{"n_head": 8, "head_dim": 64, "d_mlp": 1024, "norm_place": "pre", "qk_norm": false, "attn_scale": 0.125, "bias": "all", "init_std_qkv": 0.024, "init_std_o": 0.0169, "init_std_down": 0.012, "lr": 0.00125, "warmup_steps": 327, "schedule": "wsd", "decay_shape": "linear", "batch_tokens": 131072}
MLP neurons of a small language model. Each row is named by its layer, matrix (up: input weights; down: output weights) and neuron, and shows model dimensions 0-255. Each number is 128 + 24 x the weight over its row's rms, rounded and kept within 0 to 255. Numbers have three digits each.
Before each neuron's rows, "fires on" lists the tokens most often at its 100 highest values on Wikipedia text that the model never trained on.

fires on: "em", ",", "1", "m", "as", " rem"
L6.up345:125147095104123160124094107113135169107181114096113105104093129101124117074118110159148130145133147107167103137126141134157146135168155130133122141086161159143114151117161146106123130148127130129119114149154156049123150147150127160129156138086168103113111119099086083145114113168148136116123100139133170120148126146091092123119116148134111159119129110121130135164125155121072108128147169116111142109153159100110118121075101165167158112145152108156129124149179095125111116073123145147109144094144079133131113153165197125133160137098149126105102160110110156139148092123119155144137091122132095087107102141127151119154128115113134113142124155136122168127184117168088115093134108152149114171155104120106105137132171117122134119149103094131148138084121119124115132137141127
L6.down345:156119175140149137132154136146123145136125147183129156133098128099165153159106113062102113137097103122143134129127109166092157084092144134149120132159136089134112126121139127158155127135161133177180143131089088147128143104101133109112117139110156132162137139106110169110143117136132124132104130147109136108109127125106103097131114140073104065134126162139090099110106082131113114129125132103122114138144121159119148093121170127117078134124135142102132152145110142112128152166146160069097091157198149134142144156087084144136134146099151131126137126115113132133126112128152135120107162093158129144141139091164140147115118143149155181134120115103095101098082157085188117138112093077113175118092146140119148124100130115108135161112133166091106137154136131127127136152114115

fires on: "y", "ly", "ay", "our"
L5.up133:110120092176115129133135126083133165119106129164157107148143118144139102150127164140155085071115141136111114156122140114120094147117147120108136137105124130146109124154134131120128115109133105137120128103192134145129140140130104124123138124096110118150145139149114141128159128153172091124141166132151142119173142104133137117059083070115142147134158140100128144151121121137077151106127128106133095142141126101118089114162152137159142128203117136110162112150153133099133157118140125047173096134125149106124172154134109167112122132100096121164115145110194166098143159177110125123102147118118130112120166097170130128127097175110150127147117111134135126163168156164106137051142152137138091125144157149119143105132087133108124125124126142128134141162117144097123128083141143
L5.down133:172130142086116148156122129144128110148143111117134091123120156130166181144108143137115131116122105134126134140123115119145137125134121147165145126142173099144091128106093125137137142121115141148082090100131095122123103096121158163102086112204123133093117119153141128122141148120125145137113124148123107108138085147144141118173154125162108147125092149162133076145151136157137124157107159147122144115160119157103153129105094138117085088070107107130092141110134160105123187131130139160098122111103076152161138147070134079132146108170120140130099116133070130179117111105073086157140133146127135171135105123101118107104168119130119163127120150113106121127175138137123126156117127074163147179111120140136120166138138126154125182135155117114137140084125114090122111157120112

fires on: ",", "f", "u"
L6.up194:099162107128121150181120102093121130178160104119136113148158134141137145114133165129154132101112125133150136141082153147079138122151124087094097171165160102105112132120137167109126126131139119123105095160127179095133114149146104099158117101179132129136131141121062119102148082162098154094127120115097171158147159135107122124102114156103127135072135119130095114140112099103114086112133133108112130072199142158071153169081128092107131073162139134141114121124099123138104176119102099165110106120110125156117139131127128140136187134150118107115153158152165126115112131143128135113108159100104092100137124127118112146112098100122129109127115134132141135153132101148127140125119130147121157116163126114116112137140111126134115155186098121118146122144140185120165122119101096
L6.down194:122117151103090104076165125099135132069129129147073082134090120141114160093136134144103145142091118121107147095165118146136142121109154194153148112065113118129129147135118147115156118106130113170119135136142091136108126156157132139102145183132138148090116118157175124132110148124151126155113160157132103131124091142109140117114123111127129107193180132138141162130111125165147104141110128128129140155092141135117078092156149130123140134154126163112139102141131168137150104123110187073092170122140152140127136102129114078113134084090132164103148128107146114140158120137125089137131104137168139146125140127148134081145159161143132097156151094128095098102116152092169126171139134153128131131109120118137137124123121103081136116123137133115135111133104072101078111139106109

fires on: ", and", ".", " on", " and", "r.", " –"
L4.up699:112144130102110118096070111113105107136106124179151168118142148120148176099150104135123113133087138130093121115128158116124105123128126118123166130121113128161090123102147155119177160104168149165118080116114182172133154092118119149106124093122145109121152107118120098121139120113130140138166111096172088159113076105119156124109141079158105113115117144147096162107168127126141089138125155130130160121093140150093143159120116116108135098097145143118171131114125122098140161131134133149151164110121113125159163104152161067130130134095124136135090128105082111137147112134111102159179129130132144082111153101134164079145125115119176122165165148130118116169147177126109158146117123147170130092149110131102172157118117123140130140096141130067099131123106149124139125149130110
L4.down699:125091142119128135152083131138120121149124115136133088102145138138127155191122078109123135115097098128152124087103151097166157150113155138146125092137133115135076157154109120101145122129150127136122137113109118170152089144131106134113118121123129118110133129122110145110121089145067090093166113163141113138135115125166161156171146147157067163129158101108097133134070141124155141084105151150104108121151095134115137125130140135146139143159109142129141123152120168125135143144158145136114122141094132142127124115110118105113102108138097144117073136165129150164173114077100124131141126131095142124108133073135092148111146088123137114170129125125168149128123166153107185099188129128102136143115129137132181139131155097123139084130151128120143127117144140072137072145178182

fires on: ",", " who", " not", ":", " where", " though"
L5.up832:137172164131125121118121096118149160104141101131137095130152132088107118090117099193151082088136137128168133136120125140108118110120100120112100121094152163134120114112109106095085144154149149127140066146126134091140107103171135179125096128127165121142091152117107118143129128144127136123130147149113141154140172098154095122112103172095155064123116123152136093134143141100138099128127134133108156113154164119125143151138165139159086106113127100114124142124140166116146140163089146152079129143107108136096148101125130120114168139105119148100142138121050151075115118144141105172134112135135104152138171144160077130124070120113152124149113159141158132132118149120143128096112130144136104163120127089095108139169091118148113171137080107141155123135125141157139129142175102
L5.down832:139083095114119137127116139067165118166155120147119152137125147152140092180101129149133135144147141128137100146094149109115132144151134150122124095097105139161138144149112119139171094113104093145091149149140113165124141109076097100097162115149128150113137101138135144141109169116103142110129141106122094140150095122117158170157136171119104131130100136096150141110147131143167169196119115130129124128086091133108137110109116102110126175150122117117151094140087108159131099120164140105136149139132140163132096168111116106146110130145123095130124155114191125136108130138158135140151139102139162141129103129085167134139137098159147143127131092115133115100172102153140150176123130106106119106132116126120151130085144136140192067117117182101088106111153101111125089122070150

fires on: "- •", " ac", "raft", "ground", "resent", " Indian"
L3.up183:109127153138107113159117118140131148098100141148150100136151118102191128157133129114133145142061087141124125183133116095152098129115077131134115173097126114106114155124126155121145124118150110123112122134137138113148126167117147091134138131095172122166122117138150123128130137131157121155136129131104165121111136137140136138118145140148133121161112131137147118124104131120139060134118106136126134158172136119097097147108084142165138095087144146116169169115127109089080148099113107163148121125063123122105135101101137092139132135035133140113089078093119120066120118128138193103125124118150126174134140121138131097103115121118143128155170126123108063147143153129112128104151149129107119166148162113120109147123130116115150069100116155173129117135161129106120124176146104
L3.down183:100146104122142154102133145130128092133155115155095176126099194189063109125136121136100097111157140085119126123124133143098146114151177147111159080198134190156141107120136119125124136135117140146164124125110158117141138071115096096130136133143109162158111173093120117133153143129112143091120128154152088136177098126113119109137123119115144148078135101116124165150142101139141161102145153113113135120147116161145162143148157126119089104165079098144104126147141139129141112162147117078130135139160141123144126157135127115104138126167090119141155168179165141151154131134124112157146120140093152058123122118117127130121157130148123129095108140126157163144113110099137142163124074130153119079107109134137129122111118137144092176157138107106126138130127131139145129104126166

fires on: " ac", "raft", " long", " Western", " British", " called"
L3.up420:144125145127100121156179131119130137108139131152117123142154121102153151116142102155126142107073122149121140083109068115143135137108116138125111173141140104112119138129150175091103115139155183166119135180134110113162122161139144148122092111058141111154108149148087116143138160145217102112135134157107124128131149139138135116106123156124119139133134116134156110139071127145152117139132081108116129168180126147120110155122119150180145111136137134104172145123149140107064120107108127160094095156125100128096164114139129109123148124113132164122110097126121113134127115129147162103168112134146135120131128109155133107142122148124119130152144143122101087102120146105144071114126146117125103148152152119092100161185110132114131131100137125169148124091187126132135093106154204
L3.down420:116139112153153151094103106166117113143132131133137152126125168176116096135140141101126086154177114045124120144132131124090128114189159122147195071121137194137156124091106104131117140128108171138123105120103153148121122092129131113143127137127106131138126114113133163108125122113082166168134140093164140128106133130129153129169165104155138108119147151143088162137194127117142117078127136149141134094128164111114163127137134104109111127120102114155104112114119139127172160157165118084151142082122153148170120140118131138159111130153112075114127165133136131138139145138137099133115146107114129159107146156077116123101156097135127133117106084133159136134142131153135148142135129144151168110107115151143165104131160118143125124183131109092105179164096139106151155140124124

fires on: "-", ")", "1", "8", "ated", "ased"
L4.up44:124106103148079114087139118127110123121187163124118123169158135126148114133130131152141116139139150117120129181150158166134161123127130154136099139132124138119129109136133144150110152153132096119143117150184156153150152115117129079135111117160141150134136140107162144154124126135093151110134110129130208106162110140098164153111119121127151137116102142100131112131109121112108116145126115128113144172132139117126116072100067137128099089116156137147156112149151179168145118119108096084125102118064167121107108108141073112134146120156144144153107138094108161123107151125126144136085168145146108140098131093110108093160124167155148128110090100085170146119124086141126083157115135114163130139091164095136134124102116144101122116133146112106140113124148105041143121146086140
L4.down44:128150144155134144135044115105130108141099119105122122153117129123145138167123114108105114157134122129144143084080123104156116142120121104154091109118120114133116175154115172118168164108100172112131126112098116147104104106120126150135146136137134110135129133164120079129107072115099121139148116143097096119127158123156162089153107148129110154125085115106118143109115123152173151096124140122133113106167088121137168176145125138122149104098096123114083104120105092138099128143149138150149158141173144114108142123116158126135143128085144128100138116166139107141174119135130107147161131106089123131132145139140111129110153086123110135126209168156060139149181134138143140118123105130127121084166117160123125146169144118145112157134081116187111124121103138177132153143130175

fires on: "\n", " High", "ir", "s", "id", "ins"
L7.up839:178105128139121109154117123118107141115162128131137176161168141116155076137132163138156104124126138120141089141113129129128117142132132135119113124119118147149161130139114135129098103115177116137108142124154102075095118155126160165089177113145098145127118144123140098119097107135105082149109107080103092132135159070159158118139083122118103097105147178131151107104123100136119141161111159131120136094113134162103134092117119157075157134147139103069140210119169149133117136130103095132160097138088123134142123131144126134139123159098106084161104109147147143083113125113116121130125105080130120113132153132149126109139130136108158143103149147115117107154105120122106179071120135159159117138102111109099118093113184149130112142155116119105123139129148103173157160158173116
L7.down839:091134121126121149140129132142149116110137109140147115129138024156081147117161115136107123128095144118108102146145147138107121116102119103133097101146135117122126112061137118129141131151135066122148110156126147121110115150107105098164139150084123123126101133148154141145128120103140128116146137158152147161179131137146167141133176130133162168155128114098127133142124169174105156114162140181115133133076098126169110138107158143143090119129087148153119124131097121105167106120138149145150143116165116129119109129149143121084135080188094130143132109096115116125103133091139189120124153123147110123130112143122153097130136135124150119112105150155115115124167159100115093168149139118118129136125131125090120120117086242144115081130103110134106116139099131125140100113127123

fires on: ", and", ") and", " and", "), and", "y and", "),"
L4.up421:146142128127116143133144140087101183174147140123139144110104127121132142124132113128143097137118107137131112161121118124118131120156084074137124125144137147137129113127134130096081141109144148150086100129124185152115150120129114142114174077112168149151150120136109113155148125130101105130153173124137164165126152085115104139090076120153117114107121119178149122090127113095148107125124118099111174118145186137111111153107111113079122137143108096117129135124160185113120159128089110144084122131102125123119125111103129091151179113139143141135151088094092125114083178186113152161115131105164117134132174113083123159100101115124169131110142117127083113164105162094102164099108119121153131161137111110141069132121157145127135144158104137120152105131159121149111109123161091
L4.down421:116135110134170161098077110104150108121121090115120127137131139155127113118140086140110101135102157135125114102117130129163112180129158146128158112114133129076127130133174116140150131168139129159131137110136141160139124094138137133144114142147119103154103140122100130117125147106154100059128135144178095138160108134128152168158157087124136125119118122067103120112108130145128132121123189135115126175080093109139108156107142098188119140144123144109168131170116102132081151146103129106139114122100136123136147126110097150125133096135157132130108154110152140121175122123140112074114119136120163143136135111106101068137148112126086123109097162138164194140100135131149142137135107157157105085126167133112215154122123143131141111127132087120131128154128111115153141099111197

fires on: "ly", "s", "ent", " to", "f"
L6.up755:154139128115121165121181075131139137159119149148113100116124128145133137083132125147106105123080108107141141105156161162126116155153139127110123158131132192071162076098133142107076112141122113085091125124094125152170132124160115120164136121121108129176124148149125070127149161111165089128125132149068134163157148101146117135118133104095117124101143122151141112085163152084099123157129113163120103167128141146167142141151125106136108146133141132079118122122126117117115122112134152103117166125087162149120103064123092085078161102148104127123131120129108115114167141146148134130115123119131113149116147093104123132129125146144099092164101136122104139155134118129114161118145112117128165117144090112116126123118111099102127173105134145130128141113149103190184154126101175
L6.down755:129138141116111074107098118105110115136165119114155140115095098095148145188130164103124118103174157119078104132098116121115156107079143135149131090163127152126107125168176108092126118121080119128128164123125136149102090110128134126082101130124163140110066102061109118161121148157100127127119100154157148152100125132126154119149120135161135168133120100161119162122125103131148115123167105108110102092121174122107113106108152178132114125134161110169136149152115139086126093140152109119100144144143107141112152143096163147149088147077118114140136124155156154126121176140095094114156157188152120152129107134120130143159127129154108168129154126123108128101133183117140126116146119153133133133119136146123142144101127119161138125100168148145161061129123116098096158130141146

fires on: "-"
L4.up492:105137095135152139125094104140142154139151150076089107128080133115128102116131104142130121148144113139157119116109128115143124133139098116160107169111161132090143115149149148165095143188160121109151132124120086145139115129117159130076111153086087124142097134108178159120117115106142136116126115131136178118175132162108139143162125127130144159134088123107126117120116126165124134114109164146112111103141109167114147103110085135132126120174109110157171120139140118188073125104143126148134136091107155164123104109147108185129163114140145120130159129171165161109133146179136148115102109148116092186086103133097125108134166129134111096148122119134138152116151114091124079131148140153114092142121146169139138095132135107109117086132081146138123102115143068129130071112098140
L4.down492:177115106143108106157143146073118101121128148122135125108172127104084147147125138103145148108128149120134126100082137108148098102101137126102087117142149120158073197126076146119142128064112129102097120165100156159128126130121116092171131092129134141128152142109171122150125140090068118165171112130145089133128136129149127083117129144111124127168135114115133127132105127155146118134097104135146106162150092138124156121143177128140112120110115133126128111113124093139141107174136118105180149160154132146137132085100123113127078108142109112120122141157122089136102117083089104120178166124111122111121151131157120151135107093141113124160122153128115101139169121164143175173119131126097133133109123132133188134128186084116144155148151153153088159125116121124128144119147161

fires on: "th", "f", "ur", "ount", "art", "ov"
L5.up856:117098136156089142167141117132144140113135132110114118152106132102142177110132179130114155132198117137104126128147152104127158132151116119114087143157114113113150106139122164119132139083101144159149104164104137091091149170128121183121132093128172087172167133136124120157112125146136204135108169161089186126105139100151130094106089114124119104129141170136125087122091127140110102170118095084116156156127126099148119133128075128119138116126156132152123100097085136129122125163096070143120146133147108142145140129106151146158150122127103086119129140125115127102103156109143132075107131119111088109147156107135098162098151126120088159138092131087188137108105133106141147135142139153167138114144119139099108088098128127128132124143123099141134135149162106152133134117133101
L5.down856:143200123092153128109130138114120172148159144141117102133129122123181180149118110138175102135091138120091109126111098123132105156114106116120146152105150120114109161124152058172115163124140117127134124109160140144105115091142136108171137159157088188098128148137155117152111133126103120121146115139135083116164122169122147104124145151113135113085101137123134148127115120134093167097112193154114151117098114100083188128149149140095129115124162115110115148102135131126114128077149139132134138137152131109134166117126124097129100142097118133136146129126111156172149121092100107135158130131156144124088105163074121089103130139131116089155177143131082123143137100098133100132107118145076108139155151152166136188123131137120161132100128131101137133130105123111112102177106123

fires on: ",", "(", "; ", "K", "),", "G"
L4.up563:126160130153100128135124133139129163173139149160098146116101124129125153095121133125131104134146145136153100150104104136130128103116152071121051151142173129101088130110137146137098125076121195162151092126108145154105145129119184108135161073125198131161085123128138127133140127129106122159172123144102169129097121100130127099115073113153132142126132126160098120111120123114149121159137090131108119102132152125052141150128125106082126089129150154116147133105161162136111145151140095158114103177102121141125143114132151054151165130122123149110137136110108112118121150133088154135141148120122103119138153120093113146115104166124156125131094126123126137118114161147168144133134111136119096151139122133091083120113131118110137142153095166124138132125100127123171148132199120
L4.down563:152106080141135138109130127129156154071159121133128148112105143123122176180119152121155115126138161126115153115105125083102132114112146122137142128129098141113104165130129151096133119098099082152116125154115177177129131120089098166110108117141091125121160159121099155102117149104158075122157133114153110109148113117148147131128144156106077116165174119133159180131097128191114130117137123113123120157127063130128103173155139130137110178108148162106112098127107118163139159145147142172132089157151134124164132122089158135158127093125150120142091139122130130106162148073098104146106097117105096122110166140121148167121127087108105132132103073127182109118093160137129152122160121112129162149109124118142111133158144117120125120150158172109132119125108129103159095135154126

fires on: " short", "id", " High", "ree", "ild"
L5.up398:138096112126110108163142130124112156130141124144136103128128139112133135101132078121156123124173167129165131148098142116097085086170132152126096128101147141112180153119134117088153132133123128188118135122096108081100105164100169118147114099113103122150150155123159118151140110099146116158095146127115135132143139132128164187119122092127126115125148156157115084119119128138125116116119085137127146148128158145120146112116105109107103125110129146128127149097153151137100145108126151146108125157082115139088123122099093134193117154131122155093104094144140138159140147124111109127134111104133110111129094167152139109061125104133122149166086162114143136113114080140130114095100135082168032093141059099142121116189113124132135132118131121131157139102114113160133150155157120
L5.down398:110135156114059121123071121100115108146121134121170122140148096112165131171149135133110105157075087129110105099159128114121170146146134144130136086193114122127107092121148102113162137121144125089126136119150110119149097102128118166132127136141142142094123125150151147129127124167103152136143121138170112142155134159112117088165144119156105145127104115094146158174108156157112140126080189111110196100110115112127111102141101112137139103087132114117135160118104108113108088152126131073157117146107104082173147145138146134081121146104100151144117138133105117122158105107125137128141171156128170132095153117161141095119115138132128138113136110131098140119167144129075130154131127094163140158113150112102087192158140167129121103120128119140129129125109132146127173141087105

fires on: ",", "us", ", ", "enc"
L6.up391:117118131156142123166132100138135197142133081119087145107130138076125150147133146137152159126134116117153110133153127153123123111131138128111121149170191171116144104106124121108098117117134141144119108134115059115166150193148115104141136132123158108093144102138067144120168113173146151121138143159083134102113124158079097091106127146120109096137117122157122116110101085151135090144147074125122145128150140122123129160077132110106139105170159115128172142137176128111122153148108117136134092147131091126138143144163094095192163112097137090143155140119122176130094159159097144113076128132112118128167146130179146125128118091125104140128121134121090101128149110117152122162146140145120127167124099125128137145168135122119132115166103124157118087138132115109120150122161114
L6.down391:103106142096162111117130165094114096129083161176128121173141161161136126133106140134127092129128134105097132105147128112121166150138091100128104143092102109106105125121111149170161103138129156129109102142138135100118126138127155143151174134088141161162084181145193134154113145127122101144113096119136097147115143111160174155143162127115132133100158115125094135146156140118141129140051148110106114113110150165147120148154129113153176131088058143103117082129110090090093123097111149123061102136115110096106124131142165133100131139158165129156165138112123100108157104096128126158168128093124137101125133141124133107141135156146141105151146095131138175121122164129138146107152144120127154091163153129141118156124127101142125124076127119127146140114126092142110161141121157

fires on: "- •", "ont", " was born", "ength", "up", "if"
L3.up713:160126179123216126119120139103144131106126117121117134106083104128098081132116112115120158076165146114137136129185129108131136157094129139093103121118107140171159163133113137115123102127129164107141123169122156037110123134080118138105144136128126128118115129129144129121129119102092138091116135120142136137150126164107130151133131133128155106085139095118126116180155137139123137130120166110163130114107138102113064118143154101114123140097130118116139123161126139097129126092109107130100106096126080117142113099154124134128128149087135099100130116102113189113056105152092112153170141114107095149116108133145094144137163122129155135098167132148119149175151137166142097143158122130075121092127151130128140142143117137181152085136169152149134137158121131127122150172128129
L3.down713:107102129144066141115146116127098107141100174116124114157132166171145137152130128144166112143105113177121153148121121140112132124168146100167157143141131106096114101137132109141134130125128143126118146132128147158131117114134121128130105121119098119132111103134130131144138119201111103142157090148129124137068128054154124096118095137118114176119169198166159138105081130133141112137151101173090106110121107169140168144130110185125126144137118140126084110116101124112130111130145103135114134162134149120107147138108131116147100137136114179129098116169137074132189184137162125098110091161145187111118131122120126115124085148115119137143116139133155104110115107073132119108150136121144152159083096125125130148133136158070086140138110124109086142114105109119137094127113141

fires on: "C", "===", "R", "-", "G", " A"
L6.up721:121131123116148125115137104135146156133137100091069107119130140109152127167148110156161145072113161122088093161107107174077080160101112140121130143085113133106139122113205160149144118163127139171125138088124095093130071148120143142091113088135117155141113181123136138127125130131101134113142095158164146157128119123142136140172150111125152110149095120088107112102144136120096146145117161173085150125111121126152164067095106126147126101126139104168135136167140135147120133159148145125118111131131138142104113115122111144128138114156156142115157148117147122107160110149116165166106075126170111150129103143105126120118166127092116120129148115133114151144145130117182095122125143198149153122141144152129182111096135118091135098094120127100113138147157142121126124119082144
L6.down721:160137141126145131159152122141105147121097107140151138189092169118133173110116135107130169140136093137090136108139151124128126120161115143126163089122133128116053139170093155132125097106088131121169088164156161147125191114136112109148167125166119125139104097122105150128117105137139121120101124134106133094171101160151101138143123147157090128107154116135163141139122137098147114197092153113153117145124117124115145171116109088123139155157142125096154132139132147128150126142108091140131136125132133116143095191125144119168117103098141129140102097177103172160130087104107164124132124114072118121127126117140083139166121116153132126095135139104113149125108089119101141146170088122128107148138106137156105173133096084110112153097119155107112101122160109116182135137135106

fires on: "ed", "red", "f", "ost", "ly"
L6.up758:151123118132123097182159086127147127137153138183142099150128125139153132127151122169156113109157156118143141139126122148145096137175112098134078132148134098138156126142155158094113104142114113115145107162106147123132128132094103114109146124140135147152110145161090111124115112150109112142119132140090076136139158096104148141134138123121170103127118117150108145069106133153081112123123091118127120148144157123130145122075131147107168127124167150097081143084147194136115149117122176130145127138137105127136103176153152086153115151136117141111083122105110070094124135148146104124162117129117074163138135085104115099152109124145092116172109144074143132142134112171128154148152107101181100136164103149085120099143107104147163126129093140110143128127177130149153150123093129
L6.down758:165135137100119140095112107108104133147151121136164132136140105115125137109097132123100105094095147128086147116111134100107128133099076135101123101093160178154089119138106128133159131127127162136125134146121167131146129137115127113179092121160130109131168130087159127137123113168140166124111142124105170143120118149110130088101095113170122178172136135137143130128102090130129154129095099129149112118109082135130128129210100126106113119161118143147131112158095131113118116140114119077057146128109160152133170151093107139116111136138145122148119145144146146160065117122092141132106144140139104150133133174129091120139099133137166127137110119135163148127087082123156089132133100142133113154125140117115145164125139183092088158120170167123092110132127114134100170124192157

fires on: "b", "-", "ev", "or", "eb"
L5.up936:136139159082133145102150159132120154127114129181132147139147135111105138097146091108135146165131099118146124146099082152132106170151123118131102161135152140120104125067155112134143134150122098107136125124092140090155176162120120102134150114083141142145097120136126127158118130141083140101172108136139120151126142140128168173125166114111125133149096145134129116131114132147155157125098136131109085152124183126129107101124121110139077100097102096172135138109132095129090092129130130121095117116105097132114147120142098138124152098132111131088180130114132125126183126160135155130128153141100166156105125133149178108134105119150106029148106135122128115133149096112138136145134137170139115122148099192115154105083123105156075139120090131119101156141167082122143104153130152
L5.down936:125089118116113142132117106136131120132114125158157143113122138153084131160137102100129073124121136133117087118086175125137141111154104160111146148108154119092115124156101145096148118111095110093111120132107125172127124117126134122168165153170153144125161149099101113148106115126106134127144175103137179144101144138117100126154113172089110135147139110122141113114119183095139145116099093105173130139107117106135138164160184130184117147128156156108131099175124072132124107152106126111132148152146124186132082131162102190137119121088145078125113080142153109133131143153140124121118154108163124129156111132092133132113138142150130146095124118151089165104117133102078092131109120149079159102166099106141094136150190078109143139116124146140146123109116124133117150115145127

fires on: "all", "N ", "he", "av", "rick", "–"
L6.up775:185102104113089131124145128098122142110134134164104116125111136116133127101150130132143086095164100138138116131126105147079179156119144114156125184142119102108130100121134114125148090086157146158155123113167149119139096112183162103145151135133127098107108148136137120161158075117136122122125093136161137162124137087114105166146117073118108151150110088122093109155096105140156087140118121096108125150190121119122094136151132124114096158164126128125145163097067140152097158142131121149124170129109119141142123098124127162111147123132138136149164121139127198144159129140113124147138154113094136160118166128092141148138109138134114132151116120138093142130138114133098061072121115130094161135122118143086133099147137100145091121123098150144157130154084165133123089135162095
L6.down775:103090156118127085131135153136132139173091096093120122107125176142115176179145141125149141141150120110135139128152145124114172146125119126149133068112154160090106159078107098146117145130106105128129113183132111115117111159089095116156110134132078114123151102094117132106116151156115149145118160123099100131105141129111148133118151160107145141131168156153129131117146121123131136146113098097108146139088128147154127106097179116108139129115114108095177112128121135132157125142096127144086119147166130159120098105153120117130129133128145160114081158126131125110098151091149145097079131120137162131163111099141109129143134066168142162142150119064144143149100112111134150186146115152130136133139108109129151130139167094091124130132131103106122130058155071131128125190159117

fires on: ",", " of", " most", "-"
L4.up1016:159139063132087122175132117104122103113152136118093146158072131136144150097121117124131127090162084136126128115141147170137144107136041138153143159154127186105161122113107168125104105206130101127131137127157081108105117156153101138109119156160112123098124125158155128142131114149128127094131136108120141123132151163108109162136095118121145111140096095118111121142104144112105135122128111125125156138146113140147124144120084137119126143117140138115149148124155126154102139122122129139093098106091121142093122082161099109138148116148146133125113112176146187088148138175106103123099158133140104120114138123133079142149139136129134122105093102122157201127129134129149098109098122135086107162133097129103121134171138103101094125163064146179145110103129143118125171135129117
L4.down1016:155148159167116160155125132118130098130133119111119094085149139128135144197117127109156175122122166108111122096104094139131132129140145142143083118110131091119117103166130166151158134081129148131086133087100167129108139142115108110077157085151112120098118125133092135151128155098134108130131132125134081111143151121106154093116133137178101177122116142139117140129109121185120181109126098141122123117156105143123134157122114137117112124123103177135140124165125168156140102130151173100115119119088152118166147105090169098133089139123113157158130155130095085201109122066109131126163118146127105125122120134154139148147166136148120161145140144102107104111163105126142144149163117085137154105129112155112131105125104101136165152135133110150144120121129133067131138095088170

fires on: "ly", "-f", "ely", "ed and", "f", " S"
L6.up165:125101102138151111179172085122121113160133121132127143135084111150128139103137148128134128119163079108124100115110162136112139134129123051143145154114116162107081117138126128106119164124110154104108141139114098113168130140169129112115116111133142121165137092150118133129123128151139097130188163184130137137126110122161130118087119107135142120127149108137160115100162085107134110200125124151116152160090150117146105143144124120191134171109123138135132093122178133163104134098137151146073137069143148163140107129140126111143160128122132119104121143118134081099096165184118092123140130151135086166088133122093135135115150152127134097145096171121144133129129153140150134116140131152186145099132109093131098111136139111113124112140093163150156111122116131159188132098099110
L6.down165:149124095129102117144136193114101121154154147157138120118151146123111122129117074149117104128137142126107168093134110119154143114116145121103133133115162134138146156113149105143119121135107125168151162112124133105099126071097129169134164150124126150135112143060121142143112107134135139114074122112126184123141087175131161097150122129163144169136109136087106116163097144121127159089092137111100133111107102132117172092129137120127122116131123102112149123163067155110118134129163097115172155152171134092122127128167117150111127146126099157162147112086146156105173117109135165123129119096144118097142148133168117084115098124152139119091123157158137081110100103110148118139105139134091119170103171125114171182116113096120100148102162121156120142126168134111113127119164085

fires on: "- •", " was born", " estab", " stud", "quar", "Personal"
L3.up1016:098149189115125127117064132110114141119160129116116134123065127122098142102140083137132125154113092135137133141117141142139119112118115121130105120117122141145105139120112116129127137185123181119127120150120107119122144097114124125165073126088161111138120144124062127134144149134130121137124122121114136130131127129142128136112176154147133132106117123123118105125118119122118149128126190102131067115172113115131116182138095124163144108143149123111142182126190080102100103113123160200107132131152145117119141116094118136126131128060124130119128122126169165148113121135137076145138135115134112185128133126151102061188158131110163124134150141133131104110173126136091132125079132168099126116136150131122089147105132107149126110131133126104124119125111130080140127150107221
L3.down1016:158078120180122125146149110143139126142086121143138132132123117171144134171115151098129129115125147086098141140142121127093147119125142109119162132157123098132129161132153119161114146069112082146139126128148141086139092152144119140110152144128110130119165118123124111134090107114126134125123166156143119131109113123087118129147086109100132130151138131171147139114133156126174109182156063195109140163097157151169123147120123169135099153139118132136094121169058129139159144137107083087173085126115156098145118157134131147118130123129143128154151103158093142093137148132122151093126087117118174077117151139103153122123101117183105139147135134133120140153073157127160141128144102119129119158108102118118155119103122168094117131112131112158173138116148125183125131125160087

fires on: "ly", "-", "2", " ", " N", "ely"
L4.up892:140120119138130123145166134126153143135122129130102130124103138112137104134121117157152128145126172113100121124098127122167104149156106083162108115121132139077132154164135127152084154164104139121093142160105066123114110125122166111136146160169115117119147133184126117123117125118137117150094113164099123114132123139122104149124197181119116126109102120081139086070111132190122113148097120145091154113166075162128171115097103132170118142142169116139136109129134148192103128115139156113118127146148133140122106150154151172167115132142111128110133133121140127084128149111130078132102114116130112138127103121104148105090160107172120120149128163144144091133142087139135135136171152171122124120089099158161129127163142125106133095120098183106181126124138110162119118082108099
L4.down892:162092112151196146113144129149138117133131125127118087101129141133138172150136095130142132118092123129125122073129138159118128129097140137116097136101171179131067173155130146132177136115168096127087125114068129177163108139057084134120123084121145116121091153124157124136127163112120131118127153132139129137109153091126129136133113146083122127124135146167141111124149133108161155126123107080129118108092129149106127159113165106103074117115134152106184128156130116135129131103153156126123142152120180103122112088132112094157142159133141127150137184149125097138131143150104149135103118128100133100145115131095142140139076104113120147147083099128128138121152142157131115106121130097119143156122122174144124137088141122114109150142104090160138098109132143131192104086158093